Weights of a small transformer language model.
Size: 15 layers, width 320, 5 heads of 64, MLP 832 GeGLU, vocabulary 8192, 20.8M parameters.
Architecture: RMSNorm before and after each block, rotary positions, no biases in attention or MLP, tied embeddings, capped logits.
Training: 903M tokens, 13773 steps.
MLP neurons of a small language model. Each row is named by its layer, matrix (gate and up: input weights) and neuron, and shows model dimensions 64-159. Each number is 500 + 25 x the weight over its row's rms, rounded and kept within 0 to 999. Numbers have three digits each. A neuron's up and down rows have the sign that makes its largest values positive.
After each neuron's rows, "fires in" lists the words (lower case) most often at its 100 highest values on Wikipedia text that the model never trained on.

L2.gate80:515481439488498517520493533539511500522484535456507506487526515514472505501534497571514442486493506500480516519480547499529499508509489526463472508454517477514459489558487451498507492481491534485467518529479487547491462484534496483515488543506482512518495445494514521514498481516492519491
L2.up80:523464478509496550488499510542470505504483547483490465451518523540456471552513485531510480447529514524497498495475494520496531495507477486465489544514519454501517464542489486461518522497496500519481540522499494527491476467558501490462504530489493509466492518547477459489503495466513501458
fires in: "part", "11", "rochdale", "12", "parts", "1"

L4.gate715:453536504543512524488509506520491478530519517459491504515484552490491482500520457511511463520494473528469458483498502510531471486479477488514495471456539444512491509456515491501505484516482485482505488513563522498477489466501507508514508507498505515487501528489508460539475482523500496492
L4.up715:477554479510461506494488523488479520499525479464490478488496557487525516512533473496483537530462474508464472465513495497526476528446495497495475468508529484516459530512483519532475492504475496461481504523496497485482503479518474508489508517469489492472464513482479458532470473532526466499
fires in: "the", "his"

L4.gate126:515501499466492497491508508482519536476543460457471491532477500448517549500538483504484524512513467479476507561483516512481468499498510457461497494464496508549508511497497537487542510472552486461487551530470495543481584540497542485508498524519492455451497475513454494477498488516474532498
L4.up126:496457472526509500524499491510490454469499499473505491476466521537516501493500514492535515547510509406490507484515473522492496483532530475477483487500510529524531520505440511496516520473459504555494544501507562518535513515465523501497492454537445509530494503489510494490502498509493541540
fires in: "to", "of", "new", "final", "ones"

L5.gate52:477545496497497516533531535534497495522511514502468496496455495509467475527520476512505506464481482513498501501503528521454522494510460493481516499487517454519485442507460532515522529496517491487483470519513492488490494518471476493535497477495448494532538496526515502495525528508476522496
L5.up52:502497489480508493475519573490513514522512472492486545521515534489488483552531478492504515523517491495458511490508516497508505494497532482510478507494534480520472489497505580520534502475517495515495506529505457472478508512501510497509512519498471492513526535522516459544534511509499505494
fires in: "from", "since", "to", "between", "after"

L6.gate417:482507517513473527500505549476462448505504516536450469495508440484476484515527489453463529540531479495519491498499526546466495480488500479528476546511524519463507512442510470514491493499478501470510521486475525442523517500472478513506479478526523482509463491500519480469507513503509507498
L6.up417:497527524515511506499476462510520492487480567524485490499507510481526490504483512495524515427493534468557518462485513475453496500481483523519510518507509467516489540522487427513500516501501468526466513528546485460487516483528513518528448519482489510503514520465512477490525548505458490469
fires in: "as", "what", "how", "but"

L3.gate703:495546479493521505505554474486512516493479492479564487516494539497493487508475459512525485554475488489522551508497490476488547527513486503581488484513515495480527489502488532508512474529521476514529469544515472522514484519476496510507506449516486511502474536521488512498513521479506500522
L3.up703:515491480487537446466513482496497465510527526499513513506493490498522534492490520515511509502521533495547520506483511553498522474525555534499533462499472510485487527469556479477543463507519482540499482452515501441460528485462488477524542522563497482483536516464498437452518477481528485508
fires in: "in", "of", "ind", "from", "added"

L6.gate474:479508460498490501510518442478491536464506467435486472457494487473480450466511500539494527503472492513479509487512431480485518460494510516508498474497523469513539528475501484513498481517521485509480513450507474481505521485504510543513514535480508549480453458508466487516495509505492441535
L6.up474:478483475535521468507557529505490506504488425490499517489488487473485507509487491497499493492478511516512542513486496495489501479477530513499462446494518525480513518508498526544496444552518458527480472508516503438488492477541514521515496534475544525508486532437566516484534479514483472503
fires in: "by", "on", "when", "in", "from", "james"

L12.gate725:477537528494515503503503538509528502471512536459507514515486517481489492507482503491451473501489479462497468523516444566474494530527498493462497496523527484498499500506456477514510540548511488515509499514493511475526486497533536512489500529490522504559506508486514533491515488495476496470
L12.up725:489495531436541513454510515514470489546513457519496494526514496503517482499472485527484508458473508525451467486508489462495530511480531438480472485538467462526527531530488476505513506489524484476510491530529516453541509486515490479479489489518490506523516504501520480492499492526498520514
fires in: "the", "a", "his", "for", "last", "two"

L12.gate390:496521451474541505465498496487508444496517511515545478487488512511475490530512505450441516531496528492532467492508475530514488490514505495491467521491510474482510520511482489526508449499486517455521541489528528515517560504508511500489453489512496493443468472486514502534535502524484502513
L12.up390:486532503503518511552540515492506495507549498519517493487504466485476504516471504517504469517482525510490441506512506509448557500501489498520485506488515514525478520511503469529485492497480519509527518474515476474536465484534499492482486495490548536523508476502504430517500493472489499490
fires in: "on", "the", "what", "since", "while", "as"

L6.gate744:532538497514523500539530549559514469471516524512533473470480523507490451495497513488500519506509478475500490461470488524507499484513479514497468501481467454474464477476515484480546505476490458494482487506502529523534521495486491458481468505476471511505522531487530511489524507515499498517
L6.up744:509487500522466510506528538476521504495500485501500506523496500509493482502481426469510470477545519495471519514523504493490511502514480536464502454459495464505476478512565528537460478479473454531444461493515528503497485513493486489493514466490530469522514482506502506514460483487475450507
fires in: "to", "from"

L12.gate287:511543471538525481502533491523475521485471494501499475530501525432560496494506501470509540510478487474507448497523470515467510499458506483447517452490476481479539505482492486507485486506535527482522538462502516496502510514445502489495483482486534478494478486501500452450506492478491487521
L12.up287:514504441532492499507569506495497529494523526468519515539490530489501479466474499529523521513495484503536488526504508470503468519437526504501471511497541450516478523512494494507502528486485478514516507540470498499524462498520451499488527505530511516474518489495473476524525452490493488493
fires in: "from", "in", "of", "at", "for", "on"

L5.gate469:515494502473510457511499479498506455502556490505477534487560537520514495520449513503469489479508485543494516479448489514535504495512498475521493486475482491503467483434498481499514484474531500494537526472501487479466459502498474550520449530506492485546507546517500511533530475519510500521
L5.up469:467490501479518518480532510494425491510481510515458504525497463503518490531482468517487542529506499495489512508485472478460516518494496422499456534501473498493480526491459489541476479493567507503458502461482482503541542489545491526506500494504498464450510561482488476498524507508535520511
fires in: "by", "to", "of", "following", "when", "after"

L3.gate316:502502487515534490496467490460488515500489471476498472559470448541513536512494516521472546520490502501523496549514536504503515470476521462523485551509493502505495528515569538468475469482534501498484539506498535525518479470525477548467472494499506486434491521492476513547521432488519483530
L3.up316:579514482529460538540487480487516451493470476481504481501498492503509505506473475474517504481512506506502485470505522468457529458462513505507492531530471569520483526498466479493508513525569489518471560506520494512522502512551493519478503515496512490492527474510504496514444513490495488542
fires in: "s", "their"

L4.gate472:486497505548466480475517446473543482481507527512520513517472479515534476497468485460517485459457514456440508493473482519553556554503473526551435506510513480474529519460497487508521492525465499534488513471515511473456482515535493489476508488495520533523540513451490496497477545516510526517
L4.up472:555482426507459525524507470520522482517486493503506496528473509488486513459522520466470471467465488453461517478500495522521509497530492506502483492511508497494490463556470480514513506455516451492457524495501491509510497522489458478511490503578469493518564522493487491524490489535453502485
fires in: "on", "to", "featured", "the", "spent"

L2.gate375:529520522507492512478501510548459529570476478501502512472481494491501491509524475532473496530530465534533512521554496505493516483499571477474510534489525518484519479514474524506510514512492489470486476534490470510535506486508505497508498511548482496517494518530473469498458467491543541493
L2.up375:521519495495536521493521519532433519526492544466481515497458492501497510539516480509464483504515458531524478530527525448521465489524540491487527514464525511458516508503511481510479552506473494504495479537484502526505518497502508498491466511547489507483486528509475456471455502500524536461
fires in: "part", "martin", "british", "lord", "parts", "cent"

L3.gate7:510521501555486482523461449495495531489532519550507493482543533518455495535520468474469493483512482547544504469465464556516506490511485488456489495498541481479497491462515495523459499493519496533471503511485512464531464478530486481486523494471510535479537471450480498487482513515518466529
L3.up7:528506480522465478541512481534538496493549470518515493508528470504497526505567506507456526486456516507455509494504500495516498489443507488546528483460487516477516465485473484537474534525506514500474514532478443455476506475468502469522487544468478520462496494533504483540470503512484500485
fires in: "the", "a", "para"

L6.gate769:503533508465495491511490518506518460532500465510492498460516548528512450531488509473509494480515488483493469487475478523456487522491559461498447484501526520497517531491472487466531493481474504544526495474500534512431470497494475469500431489523481468477495510457472486516479471509506479506
L6.up769:503526484472514482482533485543504537519469501459489474490504509526497496494479503518503521487499509519471567498487444476526510514498511432524552562510491543462443500500511477528502484505494474508516501534494524505459519465497477495520549528501466464547449496513499541491522503496482490507
fires in: "after", "during", "until", "when"

L6.gate784:474531464502495549480527485475482481491522508457534552501486511452520525459455488545517463538498516485488492480541508485483509479464517473523499510565484481500516497466467454474444521472499497480540511509461508522485499463476480493492533518498487488499471472509535514518468493516510510491
L6.up784:465517511510511523485520511495434530497470497487497541491498522475543533472518486481505458489485479525492509533468502504466462482537511500525470530561546540540513512481480487510505519511511490486482546491440536493529506474536484444501516542515481499483495510451522492497543471472487479508
fires in: "to", "for", "from", "by"

L4.gate772:524485542504448526524471524483504422502514434449520474517464492520557502510472467506536496490466466496495476512459507485519489501485500474498493472463457449479487469492503473520511498514503471468501499518492528526501522461474502460492485542488458490469482519486491481472508517474489489550
L4.up772:514488465516488480549437496498502463464519482483536468544494481519495456496516494482488477447513533537456510490506507542490493497510501481506540480544521512503492490506459500514503550481487501503535507510548518464502503495512494488464459482543501536494564539526490510516534470487462514496
fires in: "to", "not"

L3.gate408:496505487501512518491509536529485483513516523510502478450481535520484526523482515531490580490513509527497486486480512519496514468498505534509501529547505483498485482532477495499527494487472497452470460521539493504498513481534499481506479513534470560480489489539518534470517464510553529518
L3.up408:509483491506513507537507494511542477508463498525527502489499510493454479530534498482453484533483502509469492471467511513493517479508510538493516483546463483508490511504509487514488538483459457489500466472506539543511526525513557507516497495492508516458502490489526540500534482467534474488
fires in: "but", "to", "premium", "against", "support"

L8.gate136:478509496478515505502516456490479535459487486484484533547533526442481500532473516519506490516463515519493462506501506456515494521500522469494503491475586518512499488534537517517532514460503517469495504445530516472532475500516539490503491542467434490507484524507484453495507465475508503548
L8.up136:519524521529503502524471528417509476517452516494511479509481509479477485498440488524492550510498508454455476529522500485497482480525520504447520486500514471501488541495508493500533487523525538503523495510473522499497506537526487459462502517495511443512520487513473445501503549469449517483
fires in: "his", "their", "s", "its", "the"

L4.gate702:493486479554485517526469528514529513507472497542510489492514467512464537535474500511491506492491510494463491459532533477490503520518530477475542504449503511476489481528460496500515514469550483475507484484523526494530533496518540527516476501483476501516503467524477458501506534539502547510
L4.up702:524482492514483469474487504524506499534473486520528487517465486568494543473507539490516509480513512508475504464513551504532479485510478485552488510527506502506471479540477515480546531445470462550461492511465484544509511535513498543510485467481481483508476461501527513525500498514505488540
fires in: "to", "into", "too", "matter"

L8.gate745:505524528519494501509506515514529457474534534524485517511493531487506482476499502482485504500494528428508481510485495507491481536487449514511542525471457473515468463524519496513493527440481448466528480518476484498510481496483453498488465483544493485496503540471510463512505513495525454482
L8.up745:495421512545502516528516493519514483481541519538513482487534510514501449521494556478502521487488482461503499492479515513516470484482501492536502519507465549498499485487510507481462474524528473466520500528524477514509476484477457473499463451498467533513523528502501462507497457476496479503
fires in: "to"

L6.gate456:496530534501494487526489529514506498474472523467524513505490486520522510518459477513570489510493510544515503521495491525470556492468529502478531519484505495532494471487543545485500502470483497481501493547455501490502506522467531498467500479509486486525465559503500467510454495510527497528
L6.up456:501531516514510469514508496489485456500484497483477532492500469471526516500472468576541539484517496501448544498476493485486511474498479473514502517458459520515456486514524514506500484469485541507522514489477485512477518498490549514467497473495510455463471481529557490459487529515482509459
fires in: "red", "tv", "police", "money", "television", "tvxq"

L5.gate768:476556505489517543537521462471530520533497498494478473527498494513474492550545524506505487505500484518516493511538511514503505530501483527473503459468500480508464502492514504506450521489510527509486603540460532475512514507497500482504483513534500442465530523487467506481547509500508529504
L5.up768:521471489534511484522559538489513470524479530475521473534475538495506485496464493485514544493529506487453481487535492504486479562517553559485510522490515483495475486518487477494466472518486475532493503500512475517518494528507496548559500491458445478491522505522482500507453503459506511474
fires in: "from", "of", "links", "connects", "connect"

L9.gate114:522548508479492511485473483488472492503554462478546495504495471491484479501515518493499565541500470528510534526510487531527449484459543481498544489486540535508531507484435473502479519512536503463519525528561481505509476549496519519477492484518508537480477507519462492518517494477504499537
L9.up114:511493503448513454481501515503486468453532478505521501503502522479504551472533468498476534488523528510510499470477511446499497507498512495517487519483498518524567468493421487497469503486507508462493518491484482526545497508528461484494519503501523525492508544528520484510545502510539528548
fires in: "s", "his", "its", "the", "and"

L5.gate691:487497509507544533506505486507462499523489473473488495482495488470494476477491520475484534498504491496526480498505473517508510497477464501502453518479483486519527481521506482510497498521554492469512543518535507460508524502534504472483527541512502483540478536546465504514456514470486531550
L5.up691:544485540491461497497456524499511504516518503508470528489443476516492453523466450503502514457510528502493477458501514502493532518499507492492479525508502537554523521491497484522507485513517522508525511542513528503501463457513506495492523482516533514453522521513502487478477514535462511501
fires in: "their", "its"